Part of a small language model's weights: a variant of Muon for these matrices, 6923 steps.
MLP neurons of a small language model. Each row is named by its layer, matrix (up: input weights; down: output weights) and neuron, and shows model dimensions 32-127. Each number is 200 + 40 x the weight over its row's rms, rounded and kept within 0 to 999.
After each neuron's rows, "fires in" lists the words (lower case) most often at its 100 highest values on Wikipedia text that the model never trained on.

L7.up547,207,177,174,219,202,146,175,187,208,207,231,191,147,266,184,194,173,195,208,236,159,199,231,160,155,221,85,179,176,190,163,218,288,185,179,289,215,240,205,204,158,296,198,169,216,212,180,292,207,265,278,185,183,154,213,228,230,251,238,242,172,200,175,122,198,192,127,186,166,158,175,186,175,191,170,185,180,200,223,191,214,307,172,159,109,171,223,311,208,232,228,285,167,122,186,263
L7.down547,201,208,244,152,147,175,119,224,211,192,169,191,189,282,188,211,210,161,214,224,218,212,247,186,162,237,190,237,251,265,252,209,233,179,128,223,186,289,207,212,186,205,133,148,215,217,157,129,207,185,245,319,180,208,264,196,189,243,185,213,133,195,211,178,158,200,237,160,172,211,233,153,151,188,180,186,205,176,178,323,208,195,109,216,194,240,131,199,204,121,206,266,154,222,204,184
fires in: "to", "not", "t", "she", "they"

L10.up68,238,198,207,216,152,190,211,107,236,232,158,189,139,231,214,180,222,287,279,308,220,201,153,268,222,232,177,221,220,188,208,185,222,243,243,248,255,275,218,134,165,240,166,167,143,251,187,174,162,172,240,217,186,163,158,108,182,237,245,168,166,206,157,221,151,207,272,169,169,166,237,199,236,163,232,182,113,199,312,220,171,251,228,203,161,157,199,206,176,173,229,175,228,110,175,179
L10.down68,206,257,182,157,179,252,205,183,137,165,177,236,223,230,208,160,186,259,279,188,224,253,205,183,139,182,169,258,217,218,171,178,209,214,193,132,193,173,216,64,147,174,185,194,167,160,222,161,203,142,207,237,182,150,191,186,223,195,187,282,204,171,220,221,228,175,201,253,175,186,252,252,115,206,198,188,174,226,262,190,245,233,191,143,202,232,149,220,146,289,228,151,192,163,154,202
fires in: "of", "for"

L2.up201,190,169,226,137,228,247,229,207,194,162,183,217,164,189,203,203,143,214,264,168,266,251,148,214,216,185,77,183,159,235,211,224,174,248,187,154,226,193,280,160,197,206,159,201,175,231,219,241,239,210,228,197,184,216,257,183,191,143,205,268,195,232,154,218,197,194,212,142,269,177,156,145,201,156,213,241,154,189,259,191,243,130,219,231,241,199,260,203,210,106,226,212,199,185,240,211
L2.down201,225,180,247,158,211,182,237,184,202,139,234,194,197,261,200,258,189,203,274,249,218,218,265,185,155,182,146,170,202,191,287,209,205,247,250,144,258,178,231,192,266,150,212,214,221,271,172,305,201,238,234,205,235,208,169,208,187,103,287,248,228,170,194,192,175,165,185,179,219,132,168,230,164,188,178,221,161,251,219,168,144,224,148,206,213,186,295,195,177,211,178,103,191,188,221,250
fires in: "more", "most", "highly", "less", "very"

L2.up614,216,274,217,261,226,190,286,205,237,178,179,203,189,187,216,180,238,224,260,259,222,196,191,237,166,157,189,244,216,179,156,261,213,191,206,211,265,188,172,189,140,230,143,176,164,213,125,123,197,208,219,210,172,241,255,210,205,137,199,179,186,158,234,210,171,245,229,205,155,219,207,210,216,150,255,143,158,250,224,168,194,258,298,219,218,273,219,270,193,265,248,180,182,193,181,229
L2.down614,300,247,181,230,211,203,192,220,161,237,249,178,220,197,182,161,175,122,262,201,199,167,214,228,221,220,259,165,187,192,176,131,286,196,153,188,207,223,169,212,226,173,213,224,177,225,140,132,194,180,187,245,189,209,216,162,257,73,233,159,139,171,221,156,193,210,174,159,220,207,154,212,276,246,156,204,194,230,211,188,191,156,154,313,156,211,206,203,196,211,217,170,176,189,206,260
fires in: "as"

L2.up8,204,179,166,228,277,218,306,190,225,162,180,205,144,116,164,168,170,245,272,252,198,210,200,192,259,275,160,255,169,166,155,201,255,230,220,200,187,235,221,223,264,274,237,191,239,233,267,226,226,170,226,200,215,186,214,90,208,181,191,157,238,180,216,202,185,124,189,156,240,173,156,167,187,140,176,235,194,193,187,200,243,144,227,214,165,200,252,218,165,136,90,175,246,179,193,250
L2.down8,162,207,217,218,200,221,181,200,177,229,202,240,172,272,236,132,157,228,200,213,270,211,206,178,156,146,226,186,247,176,229,274,196,218,224,207,233,200,250,199,239,181,195,246,154,205,116,248,190,197,199,211,215,227,157,230,177,198,318,163,164,213,207,219,166,188,219,134,214,88,199,199,193,184,212,214,218,190,207,193,198,158,150,268,318,239,211,227,169,192,229,190,226,142,201,160
fires in: "more", "never", "get", "feel", "better", "less"

L4.up158,247,212,227,207,236,225,234,224,201,244,253,258,238,167,244,196,251,211,261,179,218,222,211,227,219,141,228,193,137,259,231,154,175,194,185,215,244,191,185,204,139,232,246,170,193,225,213,253,166,137,205,160,161,205,211,210,212,189,219,185,119,154,191,121,186,248,229,282,148,253,230,217,169,193,183,156,185,163,142,189,196,228,286,230,208,215,288,204,255,211,209,235,164,180,113,219
L4.down158,231,195,253,243,88,211,197,202,215,202,231,185,192,218,187,291,178,162,177,148,254,131,182,229,172,260,299,231,194,267,196,161,200,155,184,306,147,130,166,226,136,230,175,198,168,195,147,191,167,207,141,219,226,218,207,195,213,112,227,165,230,201,258,165,207,170,180,206,186,227,221,117,225,210,187,206,211,156,221,202,274,207,263,190,152,244,247,232,160,215,242,178,253,199,220,225
fires in: "that", "general"

L2.up380,228,247,172,192,271,174,197,253,195,175,255,210,224,188,237,157,139,208,197,178,242,222,162,260,220,239,166,187,151,253,219,175,227,191,237,174,271,238,153,228,131,231,210,150,215,219,256,229,207,182,167,126,169,210,103,172,194,175,249,134,182,221,121,256,224,177,251,197,236,168,209,149,146,214,220,131,165,198,202,239,121,166,294,161,247,269,252,206,181,160,184,165,244,125,186,103
L2.down380,221,196,227,229,271,180,190,159,182,137,179,134,196,185,212,161,191,206,193,216,157,211,188,182,209,170,206,259,137,175,209,181,199,251,198,177,312,168,231,242,140,199,137,145,205,257,203,245,159,97,171,205,133,214,142,197,250,176,230,236,146,135,170,199,230,230,262,201,151,220,153,222,151,226,255,136,153,211,210,231,136,168,273,176,157,215,242,267,179,206,119,193,239,115,203,210
fires in: "on"

L7.up169,235,204,264,118,202,264,228,256,208,198,190,181,234,224,175,211,142,154,231,246,188,221,196,189,258,257,238,236,230,202,220,154,185,132,187,220,200,147,184,150,218,171,187,168,143,235,220,197,197,196,96,228,144,157,212,273,170,175,221,274,288,174,185,185,172,237,194,168,201,144,236,103,231,165,157,199,189,235,147,175,214,251,125,170,205,222,208,234,138,192,216,160,131,230,153,141
L7.down169,196,197,242,181,189,175,166,126,126,177,187,187,206,180,228,197,202,79,169,250,199,279,134,238,169,253,151,135,147,198,188,249,180,240,174,234,187,191,297,214,154,200,191,148,196,217,239,175,124,189,120,239,248,196,238,172,304,180,161,199,243,125,300,219,251,185,192,192,190,227,215,229,207,255,234,200,213,154,183,196,247,186,232,284,280,156,250,188,210,187,196,209,191,200,273,169
fires in: "that", "as", "a", "was"

L4.up374,191,170,179,197,241,190,209,154,197,112,203,271,231,257,232,242,138,137,194,189,173,225,301,194,200,199,176,241,206,202,172,204,167,228,197,141,196,226,120,196,214,205,200,195,185,232,232,240,215,239,214,179,178,241,156,192,221,174,265,256,278,168,233,243,187,161,269,142,205,148,122,186,252,228,195,193,240,274,257,225,215,228,217,174,188,216,161,215,177,220,186,168,168,230,237,162
L4.down374,176,247,235,180,161,126,153,217,212,193,109,157,226,242,244,184,221,162,199,265,243,215,126,287,228,215,287,210,248,257,222,179,229,219,209,256,142,194,267,170,183,190,228,175,245,170,184,195,213,173,196,200,142,168,197,265,171,159,256,163,204,176,190,212,210,256,181,222,176,212,257,185,163,165,163,223,220,195,208,199,233,121,191,155,186,181,166,140,234,157,250,220,146,238,175,244
fires in: "also", "s", "was"

L7.up223,207,201,265,188,154,131,170,221,204,165,210,162,195,203,277,153,165,222,202,175,250,203,155,258,146,197,185,233,173,146,197,216,165,203,229,175,270,270,163,257,134,285,220,106,200,281,244,183,211,175,230,185,187,231,153,160,176,199,204,198,193,274,162,190,146,178,255,166,242,175,223,189,213,208,157,217,276,130,240,186,168,219,296,215,204,225,184,211,238,206,154,154,249,188,165,175
L7.down223,165,246,198,209,172,144,183,220,168,269,231,173,189,187,216,165,184,207,208,207,162,218,216,221,192,151,195,220,240,165,190,229,211,233,223,184,239,143,240,115,140,199,245,192,169,147,195,183,176,124,203,173,249,160,182,182,196,198,200,188,165,199,173,231,209,213,232,253,188,270,214,189,164,222,184,133,204,138,273,182,162,282,151,194,254,274,195,182,198,221,187,202,220,223,176,213
fires in: "of", "on", "fr"

L10.up1,197,217,189,164,220,216,211,218,148,233,155,248,222,247,209,167,209,126,208,168,240,215,186,219,161,155,168,248,148,206,192,199,210,244,187,199,279,253,212,154,198,181,167,282,256,160,230,212,177,278,165,72,219,263,208,181,220,171,172,182,232,248,217,185,169,201,159,346,187,200,272,178,212,216,84,152,229,230,138,206,214,204,234,157,176,124,151,229,222,215,161,176,202,186,178,173
L10.down1,160,156,300,254,139,196,109,228,267,241,267,142,215,195,220,156,172,238,209,154,214,235,207,157,252,194,171,257,265,220,194,206,176,133,212,169,196,171,168,167,198,283,222,218,228,221,188,152,232,142,244,255,183,246,173,259,149,199,209,212,231,121,162,237,209,207,185,137,189,192,171,184,167,206,235,117,220,156,234,91,182,212,192,252,218,205,191,159,207,229,256,244,183,241,242,271
fires in: "of", "and"

L4.up594,191,220,186,173,188,160,267,231,188,185,204,281,261,235,203,257,268,214,310,180,192,294,216,150,234,167,110,224,237,201,246,260,171,228,212,129,148,188,190,163,244,270,214,163,200,280,201,248,185,182,144,211,223,239,183,215,124,166,152,235,210,189,206,159,212,148,256,119,163,214,223,182,157,107,195,212,261,241,157,279,160,210,248,141,240,270,153,214,171,228,184,214,218,203,198,153
L4.down594,193,199,150,168,145,213,264,239,174,212,170,274,207,250,149,213,151,164,215,184,185,128,187,146,190,189,174,219,243,135,269,196,197,217,253,114,142,167,154,219,189,180,82,259,187,232,132,246,192,217,199,173,221,183,159,239,163,182,206,222,210,211,193,174,161,227,172,190,214,171,252,260,143,122,210,219,183,172,130,237,213,247,205,176,212,209,200,197,142,161,251,211,240,176,209,224
fires in: "an", "anime", "anesthetists"

L8.up599,211,236,272,217,272,238,149,122,211,268,199,195,176,187,209,191,120,215,239,210,228,133,207,236,226,260,195,262,202,161,201,220,151,277,227,226,221,109,241,211,208,102,283,193,191,231,270,190,180,200,209,193,235,238,236,230,249,203,196,121,223,136,247,171,172,162,222,189,283,150,219,240,221,188,200,174,247,251,218,161,157,112,194,203,174,196,153,272,194,101,246,201,184,190,180,198
L8.down599,168,191,271,205,237,246,208,138,205,178,156,206,249,173,247,212,231,157,206,227,149,202,137,185,155,223,215,170,267,221,187,179,217,175,157,123,206,227,213,198,163,189,161,119,203,226,217,213,220,204,180,182,212,184,242,216,200,138,286,145,227,181,183,255,218,175,144,229,170,151,225,117,252,202,128,151,243,207,197,209,217,135,209,150,234,158,191,318,185,209,180,210,148,152,268,215
fires in: "more", "very", "a", "cola", "less"

L4.up513,233,275,213,247,236,192,191,140,141,201,214,129,197,140,252,146,204,227,162,217,213,198,185,237,178,145,194,266,204,216,191,262,289,193,245,216,181,269,214,143,213,163,181,155,208,189,226,203,173,226,263,185,149,189,231,211,191,177,227,186,241,163,183,192,175,258,245,215,170,139,245,173,177,189,240,148,164,199,208,189,141,190,214,182,219,168,167,219,235,189,205,221,226,180,132,202
L4.down513,267,199,242,225,212,159,207,164,188,180,174,236,213,270,176,193,235,192,195,216,239,147,210,182,191,219,248,182,141,223,203,278,210,225,260,227,121,177,169,139,190,174,109,206,237,226,131,193,164,155,195,213,207,207,175,156,246,164,287,246,290,132,241,110,168,169,232,234,229,187,190,158,196,181,205,211,193,163,161,203,155,103,154,203,172,200,219,171,139,195,225,93,204,237,204,200
fires in: "as", "on", "including", "be", "at"

L7.up602,206,247,132,194,244,219,244,170,249,245,183,194,228,249,213,218,216,298,241,220,214,168,146,181,218,294,206,200,217,163,237,185,202,160,263,198,224,183,186,206,187,185,128,177,177,309,194,180,229,205,254,145,145,163,175,226,180,97,250,222,196,103,254,235,144,208,260,138,165,180,202,227,176,154,209,131,178,209,142,235,170,225,192,228,238,236,118,168,148,170,236,159,189,130,121,230
L7.down602,238,214,235,218,186,215,173,187,222,266,224,194,199,214,159,215,239,146,169,206,224,177,260,231,206,197,185,251,237,247,229,243,182,168,163,223,127,287,174,198,223,187,133,169,182,252,176,179,206,132,194,204,149,239,165,219,181,116,235,207,204,171,225,192,148,159,172,169,110,170,227,170,206,161,213,205,204,229,270,189,198,167,211,171,213,196,187,146,145,150,199,262,251,210,225,282
fires in: "an", "a", "as"